Part of a small language model's weights.
Size: 10 layers, width 256, 8 heads of 32, MLP 576 GeGLU, vocabulary 1257, 7.39M parameters.
Architecture: LayerNorm before and after each block, rotary positions, no biases in attention or MLP, tied embeddings, capped logits.
Training: a variant of Adam for these matrices, 360M tokens, 5498 steps.
MLP neurons of a small language model. Each row is named by its layer, matrix (down: output weights) and neuron, and shows model dimensions 32-127. Each number is 50 + 15 x the weight over its row's rms, rounded and kept within 0 to 99. A neuron's up and down rows have the sign that makes its largest values positive.
A block is one neuron, or neurons of one layer that tend to fire together. After each block is what it responds to, as a language model described it from the Wikipedia text at the highest values.

L7.down474:64 55 58 64 51 64 48 37 43 49 47 59 62 33 33 65 54 55 63 57 66 48 58 49 32 37 81 46 35 47 32 47 34 48 74 32 56 45 73 50 64 69 43 34 43 85 65 68 62 27 69 52 69 21 45 23 40 68 48 25 53 45 65 28 32 64 51 54 75 37 69 20 58 54 53 58 56 94 66 42 35 46 27 54 47 42 20 33 53 33 50 53 31 46 65 41
Responds to: Mid-number digits and separators. Inner pieces of multi-part numbers, such as the decimal point, score dash, third year digit or middle digits, in tables and dates: 143.1, 1–1, 1968.

L7.down245:72 78 64 59 38 59 77 76 50 37 56 48 71 72 37 65 48 45 32 66 67 30 71 56 75 58 51 57 68 32 95 73 48 39 40 29 56 46 25 71 66 24 69 51 56 47 35 63 34 43 60 75 75 39 61 32 70 46 47 27 51 38 45 15 52 41 59 50 46 80 44 59 42 38 57 48 47 60 43 38 69 68 43 55 76 78 55 35 28 56 25 23 33 45 52 53
Responds to: Word-initial C, coordinate marks. Mostly a lone C or c beginning a capitalized word or name (Chemguy, California, Clydebank, CEO), plus minute and second marks inside map coordinates.

L3.down11:72 59 65 45 41 62 37 58 79 39 42 54 70 44 32 67 40 49 68 32 31 38 36 49 43 54 49 53 67 27 19 48 50 74 74 74 63 41 46 35 50 53 25 22 58 57 37 70 52 37 64 56 40 50 29 21 67 36 75 73 27 53 45 51 46 65 66 64 57 51 32 64 59 28 45 49 25 62 61 39 33 52 43 73 68 56 32 37 40 50 25 27 56 59 54 38
L3.down32:52 57 78 54 28 75 47 44 69 04 58 28 49 42 51 45 49 50 60 63 48 54 49 56 32 39 56 24 54 54 36 62 46 60 56 56 58 44 57 52 41 49 47 44 47 27 49 72 60 36 47 45 47 19 46 52 53 42 60 82 62 50 44 43 63 51 78 51 72 25 48 81 32 50 49 27 52 59 83 54 24 75 57 61 32 14 34 24 50 33 54 29 50 47 26 41
L3.down135:32 61 66 52 53 74 32 47 58 39 61 53 45 30 55 53 22 52 49 58 55 42 50 39 55 33 53 19 36 23 25 57 43 62 46 40 62 56 39 60 99 67 43 38 51 51 65 62 52 53 74 58 42 65 36 42 55 84 49 50 42 28 44 59 48 49 43 75 65 54 69 41 48 55 34 64 88 40 47 77 68 14 48 55 60 34 49 49 63 21 31 40 36 51 49 28
L3.down564:62 57 70 29 41 70 56 66 65 39 30 39 63 48 22 57 38 40 64 81 56 41 59 44 75 33 53 54 54 09 37 70 50 66 63 46 65 50 57 51 51 43 45 50 40 53 42 59 41 39 60 84 46 56 46 35 36 67 78 59 24 59 43 53 55 56 39 42 55 61 21 41 43 29 19 18 49 42 65 58 52 52 30 48 48 37 57 23 66 49 25 26 38 67 39 43
Responds to: Decimal point in numbers. Fires on periods, mostly decimal points between digits in tables and statistics (−1.7, 58.97%, $84.30), sometimes sentence-ending or abbreviation periods.

L3.down165:53 43 22 52 44 19 48 67 89 50 42 44 74 49 47 48 47 72 84 32 79 44 39 37 63 47 46 50 43 53 36 39 64 56 46 80 43 44 34 52 50 44 43 72 29 47 39 65 64 56 64 55 55 37 73 45 59 50 26 21 71 39 55 58 59 24 56 62 54 57 49 56 62 69 29 72 11 73 61 84 52 67 46 45 64 78 59 35 48 51 73 50 51 34 48 31
L3.down285:54 20 78 51 55 49 53 21 40 75 46 41 36 60 42 40 13 70 72 46 73 24 45 56 59 50 43 43 34 55 52 52 50 51 50 79 53 24 47 50 64 49 77 56 61 26 54 57 60 53 29 75 06 45 45 42 43 53 29 23 56 60 44 59 38 48 58 44 39 59 46 40 33 68 65 66 39 67 88 92 52 59 42 31 66 50 61 64 41 65 59 68 67 36 60 29
L3.down480:38 58 34 32 55 56 47 61 46 10 27 40 55 40 60 51 60 41 47 58 62 45 55 44 33 38 43 50 42 46 30 30 51 62 52 56 65 45 43 43 56 62 67 66 47 24 45 65 52 35 45 73 24 39 52 43 72 65 41 37 72 67 62 68 43 67 41 35 56 44 50 29 66 39 42 38 47 48 78 76 54 61 48 72 59 47 69 34 91 54 62 45 61 23 36 30
L3.down530:56 50 63 82 61 33 61 77 57 52 53 55 47 63 57 77 36 59 35 76 37 49 66 36 52 78 44 38 38 59 54 42 51 41 56 56 64 48 77 27 14 56 55 35 45 62 52 32 56 51 44 80 73 15 55 32 64 64 70 28 50 55 42 43 62 77 11 38 55 80 39 48 52 53 66 62 38 65 41 45 52 47 48 69 46 54 52 26 56 15 64 55 63 55 63 32
Responds to: Coordinate degrees, word fragments. Degree sign after decimal coordinates (116.39°E, 88.52°W); also middle pieces of oddly split words (nex-t, app-ear-ed, headqu-ar-ters) and year digits.

L3.down272:41 58 67 62 34 62 47 43 35 49 50 48 49 32 58 38 25 91 75 57 77 22 46 50 71 59 49 40 73 61 41 32 60 44 47 55 33 40 64 41 93 73 54 41 67 30 40 37 53 61 34 40 36 50 40 29 71 63 82 81 56 55 47 51 70 79 52 60 76 51 49 26 47 59 62 73 80 55 51 54 28 52 41 45 68 51 43 17 30 17 60 51 52 72 33 35
L3.down315:35 52 51 63 27 42 34 37 37 56 58 54 30 55 50 61 34 54 64 62 70 58 64 47 58 51 70 39 68 67 43 40 56 38 55 77 29 65 75 49 63 38 70 54 46 59 35 30 34 70 53 71 54 28 60 41 44 49 61 57 36 14 47 67 59 62 46 59 64 44 56 52 40 48 41 44 68 69 10 55 31 39 38 35 58 54 46 56 54 63 77 37 22 69 60 45
L3.down318:84 50 45 57 29 19 38 36 68 62 54 68 63 55 65 28 66 36 72 58 63 52 48 51 46 66 58 30 26 54 62 28 78 55 80 60 19 77 48 70 43 45 40 50 56 54 36 59 54 44 35 36 39 66 78 66 47 40 54 58 54 29 58 63 30 38 48 64 41 60 48 74 48 64 42 57 76 77 46 68 20 53 70 40 56 52 42 52 42 46 72 49 53 60 52 52
L3.down362:60 59 61 74 32 43 32 20 22 42 61 28 39 73 47 50 39 47 64 54 37 38 69 68 85 52 74 62 67 71 54 30 18 34 42 53 54 54 42 56 68 28 59 43 79 57 47 57 58 34 52 75 37 42 74 46 73 72 58 55 38 55 56 58 47 79 83 52 63 74 55 54 56 39 56 64 54 44 35 49 33 44 29 57 37 46 47 67 48 60 57 23 54 61 73 42
Responds to: Word "in" and in- prefix. The token in or In, mostly the preposition before dates, places or phrases (in 1939, in San Francisco, in love), plus word-initial in- pieces (inactive, Inc, Interagency).

L4.down5:77 16 32 64 63 50 56 29 34 54 89 56 70 49 47 55 38 34 19 60 48 29 74 74 34 60 43 68 69 59 72 51 28 52 54 53 74 52 48 55 48 48 42 80 74 31 36 67 49 31 64 58 69 52 55 64 41 40 55 46 51 36 53 49 63 66 77 59 60 62 40 61 21 51 33 59 55 63 64 49 31 86 23 35 70 57 63 47 24 58 34 41 38 49 46 56
L4.down7:35 69 50 71 66 20 50 53 64 32 69 78 42 55 21 51 48 36 43 54 38 60 46 67 34 46 49 39 58 42 69 41 31 30 69 57 59 52 36 29 53 64 38 69 13 65 57 45 40 64 80 42 68 46 48 50 48 28 39 48 19 51 54 62 30 48 45 57 65 26 72 63 44 60 50 69 45 67 47 53 44 58 36 56 49 35 46 63 30 79 71 34 41 61 12 52
L4.down17:68 49 42 68 42 52 28 27 46 44 64 50 47 27 71 33 36 70 30 45 33 33 66 39 67 35 63 30 56 49 43 39 39 26 61 46 47 22 58 51 51 62 48 40 49 45 04 65 41 62 62 53 47 38 55 64 41 47 64 66 50 48 12 44 59 79 37 31 04 57 47 82 81 48 30 46 52 36 54 67 44 46 42 28 78 64 43 32 26 62 41 45 56 66 33 38
L4.down37:49 53 57 55 40 54 57 45 50 46 33 43 55 64 49 54 35 40 63 72 49 38 46 38 53 62 51 37 58 31 44 47 42 47 54 63 40 54 64 44 70 62 48 48 50 63 32 42 47 58 60 60 22 67 52 62 48 49 47 79 30 63 37 40 56 68 63 51 42 82 79 15 46 20 48 55 24 48 43 60 60 40 49 22 60 34 13 53 39 67 43 50 34 49 29 69
L4.down40:59 45 42 44 65 48 36 40 48 77 25 63 53 31 38 59 60 29 31 21 48 53 60 69 57 28 55 59 57 64 32 09 71 55 47 68 54 52 60 68 52 61 69 65 50 59 44 52 42 60 69 45 45 66 26 44 61 40 63 59 24 43 40 58 46 53 44 66 24 54 48 47 43 33 53 53 18 16 47 63 50 49 54 61 69 62 21 55 27 31 73 30 58 27 47 42
L4.down95:62 28 51 33 37 47 76 54 41 72 46 31 56 54 34 26 25 56 55 87 34 35 47 61 62 65 39 59 67 62 58 31 28 61 63 26 55 46 36 38 53 40 71 27 24 64 46 45 47 48 40 64 72 50 24 65 21 58 72 70 66 72 62 50 66 39 65 41 51 28 69 33 21 46 22 41 23 13 43 52 47 62 51 49 55 44 40 54 24 65 21 43 55 47 64 50
L4.down152:66 55 69 29 38 38 42 42 56 59 06 93 46 71 44 46 34 32 46 61 30 37 39 67 52 79 60 27 63 34 69 67 63 50 57 85 26 49 66 44 33 41 40 46 41 30 60 64 43 47 78 51 36 71 54 32 31 20 47 66 28 41 66 29 53 33 57 58 50 40 80 47 40 69 56 55 59 46 54 48 21 55 40 14 52 70 56 29 48 41 58 45 81 55 47 79
L4.down177:42 57 55 43 73 66 36 70 17 28 44 23 70 40 47 32 52 34 56 43 47 45 58 30 71 51 27 33 56 45 26 61 31 74 75 52 47 55 83 57 37 41 51 49 54 69 44 54 08 59 41 58 45 74 55 06 48 56 52 76 53 58 52 60 70 64 38 49 62 49 33 37 12 48 42 80 38 58 70 50 52 62 75 42 34 37 29 40 55 30 65 54 27 59 29 44
L4.down200:15 33 42 44 26 66 96 53 31 39 43 36 58 67 67 51 53 25 61 57 25 55 76 65 53 43 57 33 75 44 48 35 43 67 15 44 69 54 52 68 51 43 50 66 43 63 21 50 61 68 52 49 51 51 94 52 53 34 41 65 57 28 44 50 45 36 55 60 74 50 63 23 37 50 35 20 64 43 66 33 60 56 72 22 68 48 73 48 27 31 58 42 25 49 67 63
L4.down378:66 77 47 21 61 23 52 47 51 33 42 69 44 34 52 11 42 58 40 53 11 27 55 46 28 48 48 80 25 70 62 73 76 46 48 31 50 59 43 59 49 56 74 63 80 58 84 47 61 48 66 21 39 57 53 28 78 58 64 56 55 48 39 56 37 45 52 66 53 66 12 80 38 39 66 28 70 66 49 61 48 48 55 47 57 53 65 51 76 56 40 44 28 44 55 35
L4.down403:45 75 68 59 35 37 28 64 32 59 14 21 35 60 40 26 46 50 53 61 59 67 54 37 58 48 58 50 70 52 54 59 55 42 39 28 39 69 43 37 47 76 45 32 70 68 49 50 74 35 60 74 58 52 49 63 63 48 57 55 65 47 56 31 45 78 53 39 73 64 41 21 64 46 55 33 46 35 68 63 65 71 67 82 46 59 55 68 60 62 51 57 49 27 59 40
L4.down467:57 23 48 49 54 34 58 51 49 22 12 68 46 73 16 45 40 43 71 55 30 11 58 64 47 60 50 69 50 41 51 72 56 56 89 42 57 60 64 64 64 45 35 47 44 58 70 44 54 19 44 38 36 51 79 55 41 55 50 79 37 33 44 59 37 60 48 49 30 70 56 65 42 54 76 33 81 49 54 55 51 51 63 40 60 34 44 38 61 55 49 53 31 39 50 50
L4.down511:56 43 40 55 55 33 54 38 21 47 67 53 53 20 69 74 53 52 47 54 46 79 50 78 49 53 66 33 49 35 33 59 33 66 50 37 72 48 59 39 36 35 36 53 21 39 47 59 43 29 65 22 42 50 12 33 29 46 59 50 56 49 69 24 43 30 55 50 44 31 55 46 44 72 03 36 72 48 61 33 61 40 73 15 44 53 48 72 29 41 20 72 38 69 65 62
L4.down512:40 66 43 63 51 62 59 53 61 55 22 72 48 77 47 37 50 46 40 86 54 73 27 40 47 74 67 42 22 45 53 49 16 46 82 32 49 39 70 47 47 63 28 44 52 72 65 55 31 53 56 47 44 13 21 43 62 45 44 68 36 64 33 26 51 46 44 19 45 69 72 55 67 44 65 11 56 47 43 41 52 58 68 30 79 52 38 46 63 54 37 57 43 24 63 49
L4.down515:59 59 40 73 55 34 27 63 45 85 39 63 58 65 43 61 56 42 68 46 59 50 33 40 51 32 51 29 57 35 85 65 21 18 44 75 54 45 60 49 59 80 52 63 61 34 47 53 62 50 35 55 60 42 45 59 59 46 30 59 58 40 61 71 69 46 83 46 52 85 38 34 51 50 71 64 28 33 66 61 45 65 50 47 33 59 40 55 52 57 57 30 43 29 40 40
L4.down533:54 20 39 49 50 21 70 58 57 56 77 74 51 55 46 50 51 41 73 27 44 29 20 39 45 67 69 47 48 40 71 47 45 32 61 48 48 47 64 25 30 51 48 32 57 49 42 71 82 34 49 47 98 45 48 58 44 46 54 36 26 65 52 64 27 51 44 62 35 61 47 51 49 36 60 63 26 62 73 32 36 71 74 66 70 40 43 64 48 30 55 34 65 31 52 74
Responds to: Boundary and coordinate symbols. Fires on seconds marks (″) in geographic coordinates before N/E, and on paragraph breaks and === headings that open a new section.

L7.down138:56 51 83 55 11 24 51 24 44 30 50 35 55 62 42 74 38 64 90 43 41 59 65 54 50 69 43 48 64 44 44 48 65 54 72 65 53 66 36 31 38 49 32 71 66 66 40 24 83 56 68 74 51 36 42 46 54 76 60 84 42 43 61 43 61 65 44 41 64 49 39 46 53 77 60 70 27 45 52 66 35 41 66 54 60 74 32 89 32 67 56 39 33 43 36 39
Responds to: Token "in"/"In". The piece "in" or "In", both as the preposition (in the, In 1931) and as a word-start fragment (internal, inherited, Ingmar).

L4.down83:30 40 50 45 59 44 38 26 61 80 61 61 39 57 35 63 61 45 36 54 67 71 43 53 79 42 25 55 66 49 65 22 57 34 36 20 52 40 55 37 55 54 99 43 47 62 25 45 66 48 52 46 67 55 43 63 49 63 70 54 30 49 53 50 24 62 28 58 64 43 44 87 56 22 31 56 59 52 47 42 46 32 63 59 55 63 56 54 49 69 39 52 44 37 39 51
L4.down107:40 42 38 58 28 92 60 26 59 74 62 39 43 81 40 50 47 54 46 48 67 71 51 44 84 51 39 34 55 38 76 62 51 32 52 80 31 42 17 62 63 47 58 49 42 32 43 59 65 49 22 75 43 53 44 62 44 34 41 49 53 47 37 53 84 42 75 53 26 58 47 31 57 20 42 35 39 41 44 24 47 52 42 72 37 73 46 74 38 58 52 59 64 43 41 46
L4.down110:38 68 73 65 58 40 20 31 57 50 49 48 55 59 44 48 64 41 82 27 82 74 40 37 64 57 27 16 61 50 34 47 52 50 39 59 16 51 53 47 71 80 37 45 57 42 49 89 74 50 24 40 36 53 37 65 58 63 52 47 69 53 52 42 55 41 33 72 54 68 59 46 34 46 36 28 49 46 53 44 11 35 50 48 27 62 44 46 52 34 47 41 50 45 39 45
L4.down131:34 60 52 38 55 53 17 49 61 43 28 75 47 51 35 69 44 58 49 35 64 47 46 58 56 58 56 60 35 13 44 58 43 26 69 50 51 32 77 61 48 67 33 32 37 63 40 54 53 77 24 60 45 79 34 70 36 48 46 51 59 51 50 41 62 70 39 35 12 13 40 56 73 48 21 76 40 53 35 57 39 49 38 55 45 49 47 27 52 64 50 50 58 48 43 48
L4.down151:53 41 41 73 58 55 33 37 61 42 68 64 55 57 38 42 58 52 52 47 34 60 42 71 15 49 30 54 45 27 59 59 44 58 49 46 80 40 82 62 32 44 45 23 58 87 47 75 65 58 47 58 68 76 58 36 72 66 89 46 45 55 58 90 40 51 51 58 54 37 44 16 51 67 41 44 58 59 49 27 54 56 36 43 62 34 66 49 46 47 35 48 69 61 32 45
L4.down225:31 48 64 64 66 41 66 56 64 69 34 58 73 42 48 51 77 40 52 39 54 16 15 55 46 60 53 63 47 30 41 74 40 47 66 61 59 39 67 48 59 74 54 49 39 46 32 54 61 76 49 23 70 35 76 51 28 30 71 63 33 53 50 24 29 50 67 38 72 49 38 27 48 57 58 44 48 61 59 42 26 62 70 66 45 51 66 11 68 50 32 46 47 59 64 54
L4.down239:55 25 33 69 41 18 39 50 38 37 75 55 29 30 69 29 55 34 54 59 30 51 71 52 72 59 68 34 77 68 37 51 59 55 49 44 53 44 53 37 63 56 58 37 53 38 45 31 43 61 56 71 47 61 37 42 35 52 46 58 61 41 62 44 45 41 49 63 51 68 50 47 54 44 42 68 80 68 41 46 52 41 26 37 72 56 44 57 45 47 74 39 33 53 48 64
L4.down244:37 37 58 43 50 74 67 58 22 25 41 53 37 61 41 38 62 59 61 53 34 27 52 20 74 41 33 47 59 56 18 43 66 54 82 56 42 30 29 50 55 39 38 37 57 59 29 50 46 81 52 64 58 54 45 31 42 66 56 59 54 55 41 35 46 45 51 52 32 37 61 63 62 55 38 53 65 46 69 16 19 61 05 39 57 52 71 12 57 46 50 54 37 50 30 44
L4.down322:66 27 58 67 57 40 72 52 72 43 60 47 44 35 56 35 41 70 47 35 74 56 44 50 45 58 65 43 51 49 78 38 34 51 54 46 42 65 15 56 53 31 70 40 19 35 31 57 63 70 44 30 38 43 46 62 72 51 30 20 59 41 61 26 45 44 29 65 46 40 44 63 54 27 47 63 30 61 51 63 64 56 49 48 69 35 45 53 47 55 37 72 59 35 42 78
L4.down338:60 46 43 46 66 38 47 35 30 66 24 56 22 31 72 75 53 27 50 54 59 61 46 43 83 56 59 53 60 31 45 53 22 44 59 37 42 29 31 50 78 36 54 67 54 50 43 38 41 29 40 37 48 28 53 61 39 51 50 41 30 34 29 40 61 52 54 54 51 25 44 34 67 40 58 59 54 60 50 13 64 38 20 58 10 63 61 36 42 47 56 58 41 62 40 86
L4.down359:17 36 68 53 24 71 46 45 88 60 53 42 30 62 51 47 41 48 44 68 24 56 26 31 61 33 26 62 46 54 57 75 61 30 51 46 00 43 49 59 46 62 38 60 43 32 56 62 54 24 41 55 45 60 45 73 39 67 57 43 58 34 30 59 50 41 71 55 32 47 56 51 53 69 50 43 43 68 50 40 39 25 64 65 50 41 30 80 32 60 62 49 70 44 37 69
L4.down388:25 43 46 55 56 60 62 66 42 25 75 38 40 27 45 66 31 60 58 66 46 47 82 63 51 49 53 54 38 37 79 92 44 44 68 78 55 70 27 74 26 59 34 30 44 58 61 43 80 60 31 53 49 35 43 69 48 63 35 13 71 56 43 68 58 35 91 51 43 32 48 37 76 66 55 53 33 66 49 60 54 50 42 78 36 41 63 37 42 34 47 46 79 66 61 41
L4.down394:69 68 52 29 33 44 54 36 27 32 56 60 59 45 26 58 45 50 41 44 56 70 09 52 60 58 58 38 49 46 63 63 39 56 62 22 90 39 15 70 36 56 44 53 39 58 34 75 41 55 44 46 51 36 48 06 61 33 32 26 47 47 37 75 44 48 45 67 28 48 64 51 42 53 34 50 55 54 49 25 28 67 46 35 37 56 56 41 27 37 39 62 48 53 46 52
L4.down442:40 29 75 27 56 49 57 47 61 27 33 36 67 59 69 41 67 48 71 62 45 62 43 47 82 21 56 27 39 39 53 40 39 36 55 59 35 39 34 42 40 35 52 21 47 61 23 60 77 59 41 45 53 42 59 31 58 41 40 45 49 50 47 42 40 46 71 37 33 61 28 77 70 29 23 65 36 61 86 23 43 58 71 61 25 37 49 69 42 38 63 24 43 32 67 70
L4.down516:60 54 77 21 25 76 39 37 55 27 56 43 58 66 48 61 37 67 45 29 52 48 56 49 51 43 32 34 65 29 59 31 55 33 43 53 47 53 20 37 57 36 33 30 48 42 48 62 50 48 43 60 45 55 46 53 21 55 45 45 48 60 55 47 49 66 40 50 39 46 32 29 52 58 23 59 48 53 82 73 57 34 20 53 36 66 64 47 54 54 60 52 12 60 69 31
L4.down574:76 45 32 53 44 69 22 32 19 63 31 56 45 51 17 37 81 50 68 34 59 31 47 78 52 36 60 28 48 12 56 65 57 39 53 36 29 35 44 29 57 45 36 58 42 49 37 37 70 45 46 47 35 61 29 58 30 62 40 52 83 45 62 46 49 62 45 66 08 28 75 45 39 53 53 68 28 49 80 46 73 49 46 78 49 52 28 54 35 40 44 35 87 59 49 48
Responds to: Decimal point in numbers. Decimal points (sometimes commas) inside numbers, mostly in tables of statistics or measurements, e.g. 119.9, 7.2, 59.27; occasionally name-initial periods or word-final pieces.

L4.down20:42 32 31 68 62 45 26 23 48 28 32 49 43 44 59 73 72 52 68 45 54 42 38 39 41 66 41 56 89 39 63 65 63 36 33 51 44 62 45 35 48 36 57 42 42 42 67 70 50 60 62 22 43 81 44 53 54 85 64 67 28 70 53 48 62 49 55 22 72 47 15 36 38 59 60 75 65 61 54 58 10 42 75 39 36 52 52 34 58 49 67 47 39 63 38 62
L4.down88:48 54 53 23 16 43 65 59 62 43 53 98 45 48 66 51 34 32 48 56 19 45 40 54 43 30 73 28 46 39 56 71 36 53 59 52 23 51 49 50 72 30 60 52 32 69 30 40 24 34 60 43 44 67 77 48 64 36 51 75 23 26 67 49 65 58 38 39 44 64 67 81 09 50 54 63 51 68 53 55 62 54 72 45 46 54 68 48 46 74 41 61 44 45 35 26
L4.down100:33 57 37 38 57 39 47 66 50 55 62 41 22 31 45 49 47 53 62 52 56 59 20 69 59 72 65 52 48 54 49 38 39 49 91 47 53 49 64 50 38 42 52 58 53 56 56 59 62 16 61 56 49 66 32 53 52 38 54 49 55 75 48 48 69 36 27 51 61 54 55 33 66 38 59 53 66 54 38 74 16 33 47 76 61 65 73 36 60 31 51 35 79 58 67 76
L4.down122:56 57 65 59 51 34 41 31 52 31 60 84 40 46 67 27 24 48 80 41 52 48 49 46 23 45 30 55 70 64 66 54 41 58 30 71 49 21 45 74 78 75 50 64 64 34 40 56 57 56 77 53 42 45 44 62 51 52 81 95 29 46 34 61 36 63 43 59 53 59 31 67 42 62 64 53 46 66 37 54 44 55 51 37 74 78 48 55 40 58 48 68 60 38 24 46
L4.down150:33 58 53 42 44 53 57 49 53 47 43 78 58 55 59 57 38 46 83 64 44 33 48 58 78 56 60 40 54 42 80 43 46 38 55 45 43 74 75 58 20 63 62 23 51 58 46 47 37 59 54 56 52 30 77 39 15 47 31 49 21 41 75 43 35 55 52 48 48 42 31 17 54 31 45 69 59 71 58 80 64 64 24 56 50 27 14 43 62 37 47 62 33 61 33 47
L4.down189:62 60 66 43 58 11 56 52 45 48 56 46 36 57 72 43 62 56 50 33 42 59 48 61 54 41 64 40 44 54 62 56 36 57 55 56 50 31 48 52 54 28 73 64 46 55 87 80 34 40 37 47 43 44 55 61 64 40 57 40 56 32 72 36 68 45 57 50 37 43 70 60 38 56 35 38 72 66 42 35 39 75 39 38 47 70 61 72 17 43 71 59 08 56 64 36
L4.down194:54 30 56 56 47 78 50 12 65 49 56 20 30 52 45 54 52 49 63 24 46 52 29 28 27 52 23 38 60 45 34 48 37 30 51 68 54 66 31 65 68 42 52 32 49 40 53 31 64 60 62 74 38 46 67 50 38 55 41 62 42 51 34 24 58 65 52 39 59 42 86 47 53 57 40 37 45 41 47 22 76 33 66 40 40 39 86 49 43 56 60 65 69 40 52 60
L4.down231:39 39 24 62 73 49 66 51 60 51 46 48 46 68 42 52 60 51 61 51 57 44 37 71 47 29 62 60 69 29 62 69 47 50 57 58 60 60 62 53 42 58 60 64 39 61 46 50 27 20 23 59 53 52 53 43 43 78 57 50 58 62 73 69 43 62 28 66 55 67 48 26 69 65 67 36 47 56 15 61 67 41 69 72 52 67 72 30 46 41 35 45 74 58 43 53
L4.down275:62 52 65 36 51 20 60 45 50 60 60 54 44 40 36 53 15 25 55 37 52 33 31 46 28 59 61 51 77 67 68 86 50 33 77 61 48 51 45 67 26 35 59 46 30 48 40 37 53 58 62 63 34 66 67 51 40 41 61 62 56 59 62 19 47 50 79 31 72 64 60 35 46 63 44 61 51 42 51 47 47 80 42 54 41 78 59 43 96 28 30 59 56 73 61 57
L4.down287:64 53 62 31 15 44 28 67 50 80 60 49 24 55 41 45 52 51 46 60 53 26 73 35 46 58 31 35 38 31 58 64 78 81 39 44 24 37 40 78 43 70 63 48 53 30 20 73 55 32 49 64 53 48 32 55 38 28 51 37 66 51 52 68 66 68 35 34 56 53 50 26 44 49 59 39 57 54 83 79 58 65 68 61 36 40 62 71 71 60 59 31 73 63 52 43
L4.down330:51 48 35 65 61 36 68 56 61 55 62 30 70 36 53 44 52 36 69 32 62 73 20 41 27 70 69 55 57 51 72 45 76 62 48 48 89 62 53 77 45 66 48 58 49 44 69 21 42 54 57 47 24 47 49 22 54 67 41 35 54 60 53 41 32 85 44 17 58 45 29 54 44 48 44 78 29 77 44 39 65 61 49 42 46 72 59 54 42 36 48 49 30 52 55 30
L4.down376:51 61 67 38 38 27 30 27 50 31 48 23 19 50 41 36 23 58 61 53 28 47 50 46 35 47 68 34 49 49 55 68 58 37 60 35 39 50 51 36 69 54 40 92 39 36 76 79 42 50 59 73 43 70 40 71 38 58 71 84 26 43 46 53 69 62 30 54 47 51 53 50 47 66 68 41 65 73 41 51 44 74 36 67 37 85 63 30 61 51 66 44 40 76 41 78
L4.down478:53 58 49 55 44 63 40 42 44 34 46 37 45 48 42 64 60 69 80 60 47 71 66 70 56 50 56 79 56 51 64 57 57 71 44 83 32 29 26 61 60 52 49 63 61 44 56 32 25 42 42 31 41 46 59 71 63 46 56 58 52 44 56 43 43 65 66 42 43 46 59 48 53 39 39 92 32 40 38 55 53 37 78 65 53 56 32 77 51 47 70 51 54 79 70 39
L4.down498:30 41 76 27 13 41 49 44 58 55 55 47 24 29 31 38 67 66 83 54 28 80 68 35 58 60 43 60 54 54 53 42 58 55 54 61 62 45 30 58 60 37 48 60 34 43 43 53 38 51 48 73 57 60 28 46 42 68 76 54 52 34 48 54 60 60 62 22 41 56 60 58 35 40 23 30 45 69 27 38 43 34 51 70 49 82 38 65 69 47 53 72 40 65 73 49
L4.down517:30 62 37 58 56 44 44 44 63 73 66 57 68 33 46 76 38 60 57 35 36 25 41 31 62 49 45 37 44 76 66 43 60 27 54 60 48 73 49 44 43 51 47 71 50 37 74 51 31 51 75 20 36 57 63 44 36 47 85 62 56 29 48 27 68 51 30 61 30 55 39 50 51 27 59 55 52 79 50 48 44 58 48 54 62 48 50 71 51 34 48 77 66 39 43 42
L4.down550:53 44 47 74 50 49 45 49 26 55 35 50 53 54 44 66 55 42 79 55 69 67 55 50 61 35 61 23 65 40 63 47 50 37 46 52 50 47 37 49 57 28 38 27 45 86 55 69 52 61 48 35 45 34 68 23 31 75 60 10 41 31 52 53 45 35 46 76 60 44 32 29 37 90 69 61 32 74 52 64 48 49 42 46 25 68 50 29 29 43 26 72 50 49 41 76
Responds to: Word "in" and in- prefixes. Fires on "in"/"In" as a preposition (born in Seattle, In 2016, in fact) and as a word-start piece (Institut, inscriptions, Instrumental), sometimes min, trans, pr.